Weights of a small GPT-style language model, trained from scratch on English Wikipedia.
Size: 11 layers, width 512, 4 heads of 128, MLP 2048 GELU, vocabulary 9700, 39.9M parameters.
Architecture: LayerNorm before each block, learned positions, biases, tied embeddings, normalized queries and keys.
Training: a variant of Muon for these matrices, 1742M tokens.
MLP neurons of a small language model. Each row is named by its layer, matrix (down: output weights) and neuron, and shows model dimensions 357-484. Each number is 50 + 10 x the weight over its row's rms, rounded and kept within 0 to 99.
A block is one neuron, or neurons of one layer that tend to fire together. After each block is what it responds to, as a language model described it from the Wikipedia text at the highest values.

L3.down1242:58 48 54 56 33 49 33 49 35 44 42 43 53 52 57 60 42 43 40 45 59 51 49 49 46 44 43 61 36 43 33 59 32 46 52 47 38 43 31 32 36 62 64 70 50 53 48 48 41 61 42 46 41 69 58 44 60 69 45 42 61 50 44 59 44 28 23 70 46 54 31 59 45 55 45 60 52 48 40 22 48 54 59 49 54 34 60 44 69 48 44 58 61 35 64 59 38 69 50 55 52 58 43 66 54 45 40 59 43 48 38 36 68 38 59 52 46 40 38 56 42 75 51 57 63 44 57 54
L3.down1705:36 60 42 30 61 38 61 49 40 39 38 54 56 60 39 50 55 38 45 41 47 44 51 45 33 45 29 60 63 47 45 41 48 43 34 29 70 44 39 44 44 51 60 52 46 50 51 51 58 46 38 60 42 56 32 44 49 35 44 47 60 58 44 55 62 58 48 39 53 60 61 53 51 73 51 56 41 28 54 62 57 37 59 35 43 56 38 43 61 48 56 68 58 54 49 53 47 32 43 60 50 41 51 57 50 52 46 47 59 60 47 52 38 50 55 43 42 44 53 52 55 62 45 44 38 55 66 47
L3.down1728:44 64 46 45 30 33 56 48 55 40 43 50 51 42 54 44 42 52 34 55 76 47 56 48 31 54 38 48 45 46 46 58 32 79 53 33 51 46 49 57 67 53 45 58 57 57 51 60 56 70 50 64 50 65 47 68 60 21 60 40 61 40 57 56 47 57 29 61 39 68 61 60 37 57 34 32 48 45 44 57 51 45 53 36 50 65 54 42 62 54 57 53 47 60 58 43 35 40 40 50 56 55 43 57 32 67 50 44 63 57 54 56 50 43 55 50 49 50 40 54 47 42 52 36 45 47 79 58
L3.down1907:52 44 63 41 60 42 45 42 54 53 49 53 41 48 39 46 49 46 39 48 43 55 37 38 40 38 30 57 39 62 48 53 26 53 47 53 62 54 60 49 54 57 53 56 52 42 47 72 78 62 65 73 42 49 33 28 52 48 37 57 39 30 53 57 32 58 47 47 38 50 50 60 56 45 49 62 38 42 60 51 49 50 60 47 36 47 47 41 65 49 49 45 59 52 30 49 52 47 45 54 36 62 46 55 61 52 48 48 36 40 36 59 31 41 59 60 54 61 67 62 52 42 53 43 47 37 51 53
Responds to: Prenominal modifier endings

L5.down114:63 47 67 56 52 45 46 49 50 56 50 41 47 41 50 33 43 45 24 49 38 43 26 62 54 42 59 48 53 39 67 41 55 51 54 46 45 58 22 52 47 40 58 34 50 60 52 52 42 62 38 54 45 56 55 50 71 48 57 61 44 26 45 62 47 64 50 57 35 60 45 56 55 44 55 45 50 51 74 36 43 44 37 39 54 55 43 45 41 36 41 53 50 26 35 59 68 62 39 41 39 47 73 56 49 45 45 40 48 59 54 41 58 38 48 55 28 45 60 64 45 38 52 57 59 38 37 40
L5.down139:46 36 55 61 47 42 51 43 46 76 46 60 62 41 42 53 47 54 48 40 58 48 41 42 48 47 42 40 63 53 56 49 64 39 61 32 50 58 59 39 31 52 70 44 44 35 52 57 53 55 71 27 52 52 54 53 41 60 48 29 53 48 51 51 48 52 54 46 57 63 36 55 51 61 44 38 62 59 47 53 65 71 49 56 50 45 30 47 62 44 56 57 60 58 45 53 58 55 57 57 51 50 44 31 47 48 61 44 55 53 41 68 51 57 44 51 38 46 52 31 56 34 48 47 64 24 53 73
L5.down268:51 48 53 68 49 43 60 43 47 62 64 51 51 49 61 44 71 33 36 39 59 36 50 43 51 48 50 48 58 61 70 57 59 46 58 53 57 44 36 36 59 42 57 38 44 48 51 31 66 57 61 54 31 43 58 53 52 36 48 23 60 52 74 31 37 64 44 45 54 42 43 50 47 59 56 39 47 44 45 53 37 51 52 38 57 71 49 43 39 60 44 63 67 47 48 39 47 58 54 65 44 46 60 61 37 57 41 38 43 48 43 53 48 34 57 47 59 44 37 37 62 48 37 44 49 49 56 54
L5.down279:46 54 51 42 62 36 35 47 52 41 36 44 52 52 46 62 59 51 38 60 55 48 52 43 54 39 32 58 62 50 45 47 37 46 52 40 59 65 53 55 56 40 47 40 40 64 34 41 31 33 37 60 31 59 63 52 48 54 41 50 50 63 41 25 54 55 55 42 47 49 49 52 39 45 72 63 54 54 36 53 42 42 56 46 38 50 47 39 50 52 39 54 59 61 46 61 50 57 47 55 48 58 35 51 60 67 40 61 21 49 64 58 51 55 55 51 46 51 42 68 52 55 47 64 56 62 58 42
L5.down478:37 36 46 46 45 55 48 52 41 59 39 54 52 49 64 52 52 44 38 58 45 41 45 55 55 59 45 31 38 45 62 49 47 24 33 64 51 59 44 54 55 57 60 62 53 49 66 37 51 47 47 36 40 43 41 50 35 57 61 41 48 42 45 34 68 58 46 48 50 65 60 54 54 50 58 44 37 31 42 37 61 53 56 36 45 42 36 42 58 52 54 50 50 64 52 51 53 67 48 53 50 62 51 35 73 53 42 54 48 48 41 47 59 58 52 54 32 41 59 54 36 66 48 41 50 43 56 54
L5.down579:51 46 34 38 58 47 37 30 50 33 36 44 54 59 50 69 64 25 44 58 32 52 47 55 49 48 56 50 54 50 47 58 52 57 37 34 36 53 38 53 27 49 24 60 48 46 51 43 52 45 48 48 38 66 37 39 67 60 56 49 47 33 48 40 49 52 62 48 41 57 47 56 59 61 34 45 52 37 51 58 66 55 61 67 71 39 77 47 42 44 35 43 50 46 50 65 36 32 35 64 50 28 27 48 52 50 49 52 46 49 50 41 43 52 47 43 49 32 61 47 61 48 58 54 57 43 44 36
L5.down588:66 56 54 25 77 46 52 36 47 64 48 40 50 34 55 48 49 63 29 60 54 55 20 63 51 48 25 62 35 43 64 42 51 49 35 60 51 62 32 58 44 57 60 66 43 40 36 69 26 47 55 36 42 57 50 53 51 42 62 65 38 46 57 47 39 45 38 48 52 60 52 49 40 58 43 50 65 43 58 38 61 51 39 48 50 63 42 31 65 40 37 37 52 38 43 40 61 58 57 28 39 43 51 53 47 48 57 45 30 57 34 62 55 53 44 43 48 53 42 51 54 43 53 62 51 61 51 45
L5.down811:29 48 48 62 61 54 45 31 29 59 34 49 56 62 56 50 36 55 57 48 48 45 49 26 61 40 46 35 27 72 43 35 58 36 35 54 33 44 65 76 42 57 45 58 66 38 60 46 45 34 68 48 56 39 42 41 47 38 34 47 46 38 27 49 62 66 53 44 59 49 26 34 38 40 59 44 34 39 44 42 68 50 44 40 63 47 52 57 65 45 50 54 54 74 32 52 47 57 60 55 39 65 50 50 24 58 48 59 55 46 45 50 50 63 61 54 43 41 57 49 49 42 52 51 63 64 57 50
L5.down846:54 58 50 48 38 42 36 46 44 58 31 44 43 54 43 32 59 47 54 55 43 47 30 49 46 54 51 59 63 43 58 35 44 52 58 45 47 36 62 55 47 48 54 39 30 62 49 49 51 27 43 35 48 57 57 54 53 58 53 56 46 51 49 60 53 57 48 78 66 50 55 49 53 49 56 47 43 61 61 45 48 48 41 37 47 35 49 52 50 56 50 40 58 41 43 39 37 46 48 35 56 40 58 67 61 58 47 51 44 35 48 67 73 49 70 32 35 55 47 47 73 44 52 58 56 51 69 51
L5.down990:66 44 45 46 43 51 51 51 55 57 56 51 44 54 31 30 44 50 55 42 54 34 44 48 54 57 48 47 59 73 41 58 46 63 57 71 49 48 57 65 49 39 59 59 56 40 42 44 67 57 48 52 42 65 44 53 53 48 69 46 70 55 60 48 55 45 71 46 58 49 50 53 50 33 50 60 51 29 55 54 56 55 34 43 43 43 55 44 43 57 51 55 36 57 44 40 52 56 48 43 37 34 28 52 45 61 59 60 58 50 50 55 49 64 51 69 52 52 47 50 51 50 41 39 36 47 48 46
L5.down1030:33 47 37 35 34 46 49 50 49 58 42 31 51 39 63 49 50 40 51 54 41 68 54 45 39 35 42 56 43 52 62 53 59 40 35 41 55 55 37 48 64 48 46 44 56 41 39 54 49 60 47 44 45 58 35 48 54 50 40 51 38 40 55 62 20 69 60 40 45 61 47 52 49 51 67 25 50 24 36 54 63 65 29 31 32 47 45 53 53 51 44 41 39 52 52 44 57 53 42 73 27 54 50 61 55 59 46 57 55 32 42 57 40 53 47 54 51 46 43 47 40 47 39 44 71 47 59 50
L5.down1060:23 50 58 62 53 42 54 54 31 55 49 52 38 50 47 36 47 45 38 45 58 42 63 56 30 59 65 52 57 34 58 44 25 52 64 49 39 52 39 53 49 53 71 64 56 52 54 35 54 42 37 36 60 32 52 44 48 47 35 58 45 57 42 45 47 33 35 51 49 45 47 60 63 46 61 52 55 49 33 57 63 48 51 36 56 44 52 49 64 66 55 33 39 54 56 41 74 36 51 46 39 52 54 46 47 57 39 34 51 50 62 54 35 59 50 26 57 33 44 38 44 34 64 42 45 60 62 33
L5.down1685:60 56 44 41 52 40 36 73 54 53 47 40 31 51 46 36 41 57 46 66 44 32 59 58 43 46 38 40 60 45 39 46 51 50 61 57 54 53 58 46 44 55 55 34 41 42 40 50 62 35 43 43 55 65 27 34 44 62 38 47 37 46 38 64 53 48 43 47 49 55 38 49 62 37 37 39 54 48 59 51 35 38 58 27 61 34 55 44 53 51 25 46 48 47 60 40 54 52 45 35 51 58 47 40 34 56 40 35 49 40 46 53 62 37 54 65 60 64 25 42 46 48 57 46 47 54 44 55
L5.down1701:52 47 54 40 61 69 37 55 52 62 45 41 58 48 45 58 47 48 55 52 50 54 39 45 59 44 55 57 52 41 48 70 54 44 51 43 35 65 41 43 53 52 54 50 64 54 51 41 42 62 49 56 63 45 60 52 35 64 62 45 45 59 33 58 43 52 51 42 46 44 32 43 56 53 63 51 48 41 48 57 67 63 47 51 61 32 40 42 45 42 46 46 48 55 46 48 65 47 43 51 23 62 54 68 55 49 63 49 36 47 55 44 53 57 42 47 45 60 38 50 39 48 48 54 37 51 60 48
L5.down1710:70 54 59 78 33 43 65 66 66 43 35 49 53 44 63 61 35 57 51 47 34 55 52 53 42 46 62 56 35 52 54 48 50 54 65 34 55 55 30 55 20 55 62 55 47 50 48 41 50 47 46 60 65 40 39 58 55 43 45 45 64 27 57 61 51 46 38 60 64 47 36 50 46 50 59 39 55 47 47 79 47 39 62 52 36 44 42 52 41 61 38 32 59 56 49 59 48 39 39 71 43 40 29 47 50 45 58 51 66 58 37 35 50 55 31 55 56 38 45 54 55 47 42 43 48 45 44 33
L5.down1894:50 46 58 47 53 73 33 62 53 64 55 53 57 57 41 63 62 20 49 43 54 53 68 69 57 31 57 62 43 51 71 73 51 40 43 37 38 48 38 47 34 71 47 52 52 48 73 55 40 44 60 38 53 53 46 59 45 39 53 62 57 59 56 49 49 43 60 35 51 66 58 61 58 36 58 64 39 39 51 50 37 60 46 58 52 47 50 42 40 60 51 52 69 53 47 51 25 63 52 40 60 63 47 41 57 34 59 54 46 49 42 62 64 63 66 44 39 49 39 45 75 53 64 47 39 45 57 42
Responds to: Numeric quantity values

L2.down227:71 43 64 41 48 42 54 66 65 46 42 57 58 39 37 40 25 18 49 63 49 31 50 34 46 42 43 61 29 57 31 66 36 46 67 42 68 36 39 56 66 64 64 46 48 50 57 57 46 63 36 67 51 41 49 52 54 43 51 53 52 66 63 34 38 39 52 45 49 46 55 59 40 50 46 65 56 33 65 54 62 41 74 42 38 48 52 41 51 74 41 63 45 31 28 58 38 43 49 70 54 51 55 59 55 51 45 39 51 55 49 59 58 59 47 47 56 39 51 59 62 40 61 50 61 36 43 50
Responds to: Second half of compounds

L5.down115:63 59 60 53 59 39 74 62 40 53 31 53 47 34 55 40 48 37 51 38 36 65 62 42 63 63 22 68 34 41 56 66 64 56 45 43 58 53 60 53 64 44 48 48 46 51 36 56 43 62 50 65 40 51 64 47 29 54 46 38 47 45 61 43 46 44 47 47 61 49 42 51 57 45 59 53 47 58 49 36 48 66 29 43 46 52 51 47 53 41 38 67 41 50 40 33 41 58 49 52 36 42 39 59 50 48 48 35 44 70 61 45 36 27 31 54 58 56 58 51 62 34 43 39 47 60 43 40
L5.down334:49 48 58 50 53 37 52 49 53 68 59 42 49 51 61 57 52 45 46 40 61 43 57 51 66 52 59 44 61 47 36 49 52 69 36 56 24 44 46 35 44 54 56 50 55 49 49 51 53 42 55 40 69 47 53 42 25 45 46 47 51 65 54 53 63 48 54 56 53 60 41 55 47 59 55 58 54 62 51 56 43 46 47 56 47 28 43 34 49 39 48 46 47 50 78 60 54 48 59 60 37 63 48 72 49 58 54 46 70 55 36 39 48 56 63 32 49 53 37 46 36 56 52 61 56 51 36 58
L5.down378:49 38 34 49 50 50 57 58 46 57 56 72 58 57 42 54 38 42 49 45 59 38 18 58 34 51 53 41 56 43 31 52 56 36 53 48 43 43 35 42 37 42 54 67 55 35 49 56 53 65 50 46 66 43 44 53 38 33 54 29 48 46 60 62 57 48 47 44 44 49 59 44 65 52 58 47 48 29 42 46 61 50 54 53 54 45 51 40 58 48 48 35 49 52 41 58 64 48 38 55 60 46 53 62 68 55 37 51 54 55 55 51 47 60 56 59 40 64 42 57 53 56 41 57 25 79 52 33
L5.down858:52 49 50 30 37 43 50 53 48 49 44 48 58 45 43 45 44 37 42 40 52 29 52 59 41 36 31 56 53 33 50 28 44 54 45 29 53 37 40 33 52 65 38 63 47 59 59 54 59 49 60 53 64 72 69 43 55 34 46 45 40 33 57 45 37 46 47 63 55 34 53 55 41 63 30 49 32 42 55 42 42 22 56 39 56 48 35 43 52 41 51 44 77 57 53 53 52 56 44 75 47 60 58 60 35 53 45 71 64 48 33 56 42 38 56 56 52 47 58 46 62 74 42 53 54 46 43 47
L5.down1052:44 44 42 52 53 51 47 60 50 62 50 43 49 58 56 37 52 62 69 57 60 44 52 53 53 38 40 51 66 37 57 72 54 46 46 67 29 52 67 47 41 50 45 55 46 26 53 48 54 49 45 38 58 40 60 53 49 58 50 50 41 69 44 56 39 41 51 66 52 59 51 53 44 55 33 46 46 54 77 67 61 47 55 71 63 57 51 37 67 59 50 54 47 48 44 50 57 41 34 47 46 61 58 49 50 50 45 53 70 49 59 52 52 43 66 43 38 45 54 39 61 59 55 29 44 41 26 46
L5.down1299:37 25 50 49 41 53 41 35 46 40 51 53 58 43 53 60 47 42 50 44 39 59 56 59 42 61 52 53 56 49 34 61 49 45 55 45 47 30 37 32 42 46 62 59 44 50 52 46 51 33 71 54 39 73 40 54 52 61 64 49 44 52 60 32 18 55 39 58 68 62 62 48 61 33 46 53 41 45 41 43 33 43 46 39 47 46 43 50 46 58 58 43 45 39 44 41 48 60 50 46 46 47 50 50 58 48 36 58 48 52 65 40 42 16 46 54 60 45 54 60 60 41 37 52 63 55 35 53
L5.down1309:61 59 48 33 47 50 48 64 58 55 46 57 55 34 51 47 41 53 72 57 53 58 50 64 31 76 56 37 52 65 49 30 53 52 49 52 61 40 54 35 57 43 54 69 57 54 31 51 55 31 44 52 61 28 37 58 41 55 56 35 39 52 56 47 45 63 44 41 40 73 57 29 57 63 50 55 41 44 43 56 45 57 69 41 34 36 57 65 62 42 57 41 39 68 32 33 64 52 49 29 35 40 49 42 42 71 49 53 48 36 50 55 42 33 42 45 53 51 40 43 61 62 45 55 42 46 47 34
L5.down1312:55 48 56 33 54 29 58 49 37 61 50 61 33 46 52 52 47 47 63 38 35 53 67 47 49 49 47 46 60 52 45 67 43 55 50 48 31 69 54 50 48 57 59 55 50 30 41 55 71 55 43 67 70 59 44 56 51 59 51 47 40 36 51 54 45 43 49 44 47 61 55 38 57 73 45 57 65 50 55 38 48 48 65 46 68 48 46 24 56 67 46 59 41 49 39 42 49 38 31 59 66 65 53 53 35 48 55 64 55 49 43 61 58 57 41 49 52 63 50 62 39 53 51 69 54 60 51 51
L5.down1451:41 60 54 55 57 40 46 45 44 59 50 31 52 38 62 45 39 49 55 54 49 45 58 59 48 49 42 51 49 58 46 64 39 43 45 38 46 57 40 48 38 48 53 69 57 70 49 40 59 49 35 39 53 46 73 56 57 44 60 35 44 49 55 43 50 47 42 57 32 52 46 49 52 32 57 48 59 64 39 39 45 64 59 39 47 39 48 60 47 47 54 55 58 61 69 59 57 40 55 50 36 62 36 29 58 50 57 49 45 49 47 53 49 51 42 60 38 39 62 50 68 54 46 70 58 50 37 52
L5.down1627:34 51 32 49 39 50 62 60 66 54 43 67 59 48 33 58 47 27 38 49 36 62 50 32 23 48 43 48 52 55 55 56 51 61 47 42 56 45 40 50 62 68 52 34 57 41 46 52 59 56 44 57 45 48 40 44 54 39 39 51 61 36 48 52 68 62 54 55 42 54 62 45 49 52 57 36 45 41 49 49 50 29 47 23 42 54 40 39 53 34 44 40 41 45 36 37 57 54 46 45 38 43 55 59 41 48 44 55 54 52 64 56 55 53 54 54 59 61 51 49 52 35 58 36 44 46 46 47
L5.down1650:69 56 39 59 56 36 53 41 49 61 46 40 50 46 44 49 46 41 48 46 60 41 56 48 55 56 52 50 54 42 18 56 30 48 57 29 66 35 26 49 59 53 45 67 46 32 36 61 41 71 47 56 63 49 49 31 60 58 35 63 55 60 47 56 52 49 39 48 42 50 60 42 50 49 40 57 36 32 41 61 37 54 39 57 36 52 52 57 68 27 72 40 48 52 49 61 41 67 41 47 65 52 31 68 40 38 21 44 62 42 51 34 47 35 44 61 57 55 36 55 58 57 58 36 45 49 41 63
L5.down1652:48 49 46 53 55 50 50 39 62 56 54 44 32 19 67 50 52 34 51 35 36 52 60 35 39 49 38 50 33 48 55 57 55 59 40 54 48 41 65 50 58 53 49 54 43 29 62 70 42 43 48 41 58 35 33 54 48 65 45 43 49 48 58 44 56 46 42 65 49 59 42 50 54 38 50 31 59 55 37 31 50 76 41 27 62 52 47 34 50 46 46 34 49 57 45 57 37 58 68 47 59 53 66 52 40 39 44 49 57 28 53 59 69 56 53 45 37 65 32 33 46 54 53 65 44 45 49 67
L5.down1749:39 50 56 64 43 58 46 60 54 61 41 63 41 48 64 40 57 63 50 55 43 74 44 44 49 40 43 41 57 50 61 61 49 62 51 57 54 61 53 56 38 42 67 58 46 49 54 36 51 49 40 66 69 45 30 74 57 65 49 43 53 43 46 47 30 52 54 39 49 52 44 36 40 45 71 53 45 40 41 37 56 81 43 63 46 71 59 47 64 52 56 49 44 56 55 52 45 46 36 51 47 32 51 52 48 43 52 52 47 51 50 61 62 36 40 47 69 47 44 53 39 43 37 50 58 54 55 37
L5.down1777:68 54 37 37 36 48 57 63 56 50 51 70 48 69 47 62 54 41 61 47 45 50 48 30 55 65 40 48 62 53 55 43 42 73 59 53 38 33 35 44 58 77 64 63 33 33 40 54 51 60 57 41 55 33 70 52 36 38 67 42 49 49 41 53 65 44 48 58 59 44 38 46 56 50 73 48 58 48 58 33 46 60 69 53 54 41 54 39 30 45 37 64 51 62 34 60 37 52 56 53 45 50 44 73 50 43 49 48 65 42 52 52 58 54 49 42 50 47 42 48 61 67 56 56 59 64 51 60
L5.down1878:37 59 66 56 57 33 53 60 64 39 46 68 52 51 39 40 55 39 39 45 26 59 61 55 37 46 37 48 55 57 65 63 54 59 52 46 44 50 44 38 57 49 40 38 45 67 54 43 46 51 63 52 48 45 52 49 61 40 57 46 59 36 56 67 49 44 35 42 49 63 57 34 52 49 40 44 41 63 44 60 41 49 35 33 45 69 42 45 31 25 24 56 34 55 47 42 42 41 56 33 46 45 65 52 48 42 49 23 42 46 57 56 49 28 53 50 47 38 73 39 51 46 36 64 48 58 38 46
L5.down2043:50 41 51 49 63 45 39 32 44 51 42 51 74 53 61 54 59 45 45 64 49 47 50 46 56 38 48 45 62 59 65 51 59 32 60 56 51 52 55 60 49 36 43 68 64 64 49 53 62 62 69 60 38 57 53 50 56 47 54 64 46 48 32 54 50 55 29 56 46 47 58 47 43 68 71 48 46 47 41 63 38 46 55 38 53 53 41 47 32 58 53 66 42 51 53 69 46 43 61 27 55 48 47 47 64 42 54 61 53 47 42 64 41 45 38 67 60 64 42 45 44 52 43 48 66 34 49 56
Responds to: Prenominal modifier endings

L2.down1472:56 54 49 35 43 48 30 51 50 44 42 45 51 63 57 54 37 35 48 60 69 56 53 46 70 48 56 57 64 50 74 52 53 52 51 51 51 50 62 36 68 36 64 50 34 49 52 42 62 72 71 51 44 50 49 47 78 54 58 34 62 63 34 78 43 46 56 58 60 60 54 38 39 50 51 57 42 40 47 40 56 41 34 64 57 42 35 29 57 44 45 36 49 53 63 32 57 50 53 44 45 50 49 50 56 52 39 53 57 42 52 36 49 48 45 44 56 42 58 63 43 61 46 57 40 52 41 59
Responds to: Before a stated value

L3.down629:44 52 49 48 39 55 38 44 36 30 70 43 63 58 36 40 60 39 53 74 47 56 47 57 37 49 69 60 42 37 63 63 59 43 37 35 35 44 47 52 69 56 56 54 52 36 55 51 45 55 48 44 36 49 26 38 64 31 47 52 50 39 32 40 43 52 48 41 45 68 45 51 51 46 47 36 42 54 42 63 41 38 50 30 44 59 50 60 45 35 48 37 58 36 49 43 51 49 63 50 37 41 37 43 39 43 41 50 47 58 49 64 39 62 49 64 41 44 62 59 52 51 51 56 66 52 40 59
L3.down664:52 36 58 57 48 59 69 63 55 65 42 43 70 54 47 64 63 52 45 70 29 52 52 54 54 33 64 54 53 39 50 42 63 60 33 52 36 29 43 55 39 55 54 58 45 52 46 40 44 39 55 43 52 74 44 45 41 50 57 50 43 32 44 44 43 64 53 51 46 58 37 37 48 30 64 50 54 34 53 63 60 39 57 34 51 46 51 56 49 53 57 26 53 45 47 47 53 52 37 40 58 58 36 54 55 44 53 41 53 43 49 60 55 53 33 49 61 61 34 57 56 34 52 47 54 53 37 34
L3.down961:62 33 47 37 62 44 62 59 49 52 40 39 43 46 41 54 39 52 48 68 45 28 55 43 58 51 45 45 52 40 74 49 44 28 49 52 62 43 67 52 47 60 65 69 48 61 41 52 52 58 46 45 60 59 40 33 42 46 52 56 49 58 70 45 54 56 52 49 21 52 39 47 52 52 40 49 42 49 58 35 54 44 52 67 45 48 38 53 50 35 55 61 38 62 49 39 64 58 63 51 68 37 44 39 56 37 53 40 57 46 49 65 51 52 46 56 53 43 51 59 48 54 26 49 41 51 45 43
L3.down1300:44 59 59 34 59 54 38 66 53 61 37 37 21 44 37 65 48 53 57 71 44 43 66 57 54 31 51 53 70 51 52 49 50 59 42 51 36 39 57 37 51 60 43 34 50 37 40 66 45 55 49 59 43 63 32 40 52 23 31 44 34 48 49 37 42 52 54 44 39 48 64 55 42 46 45 65 42 66 54 70 42 50 66 44 48 58 38 53 53 61 44 33 49 56 58 50 43 56 51 52 50 31 52 48 48 45 63 52 49 53 37 63 35 29 39 58 61 49 35 53 36 50 59 41 38 42 63 48
Responds to: Completing numeric values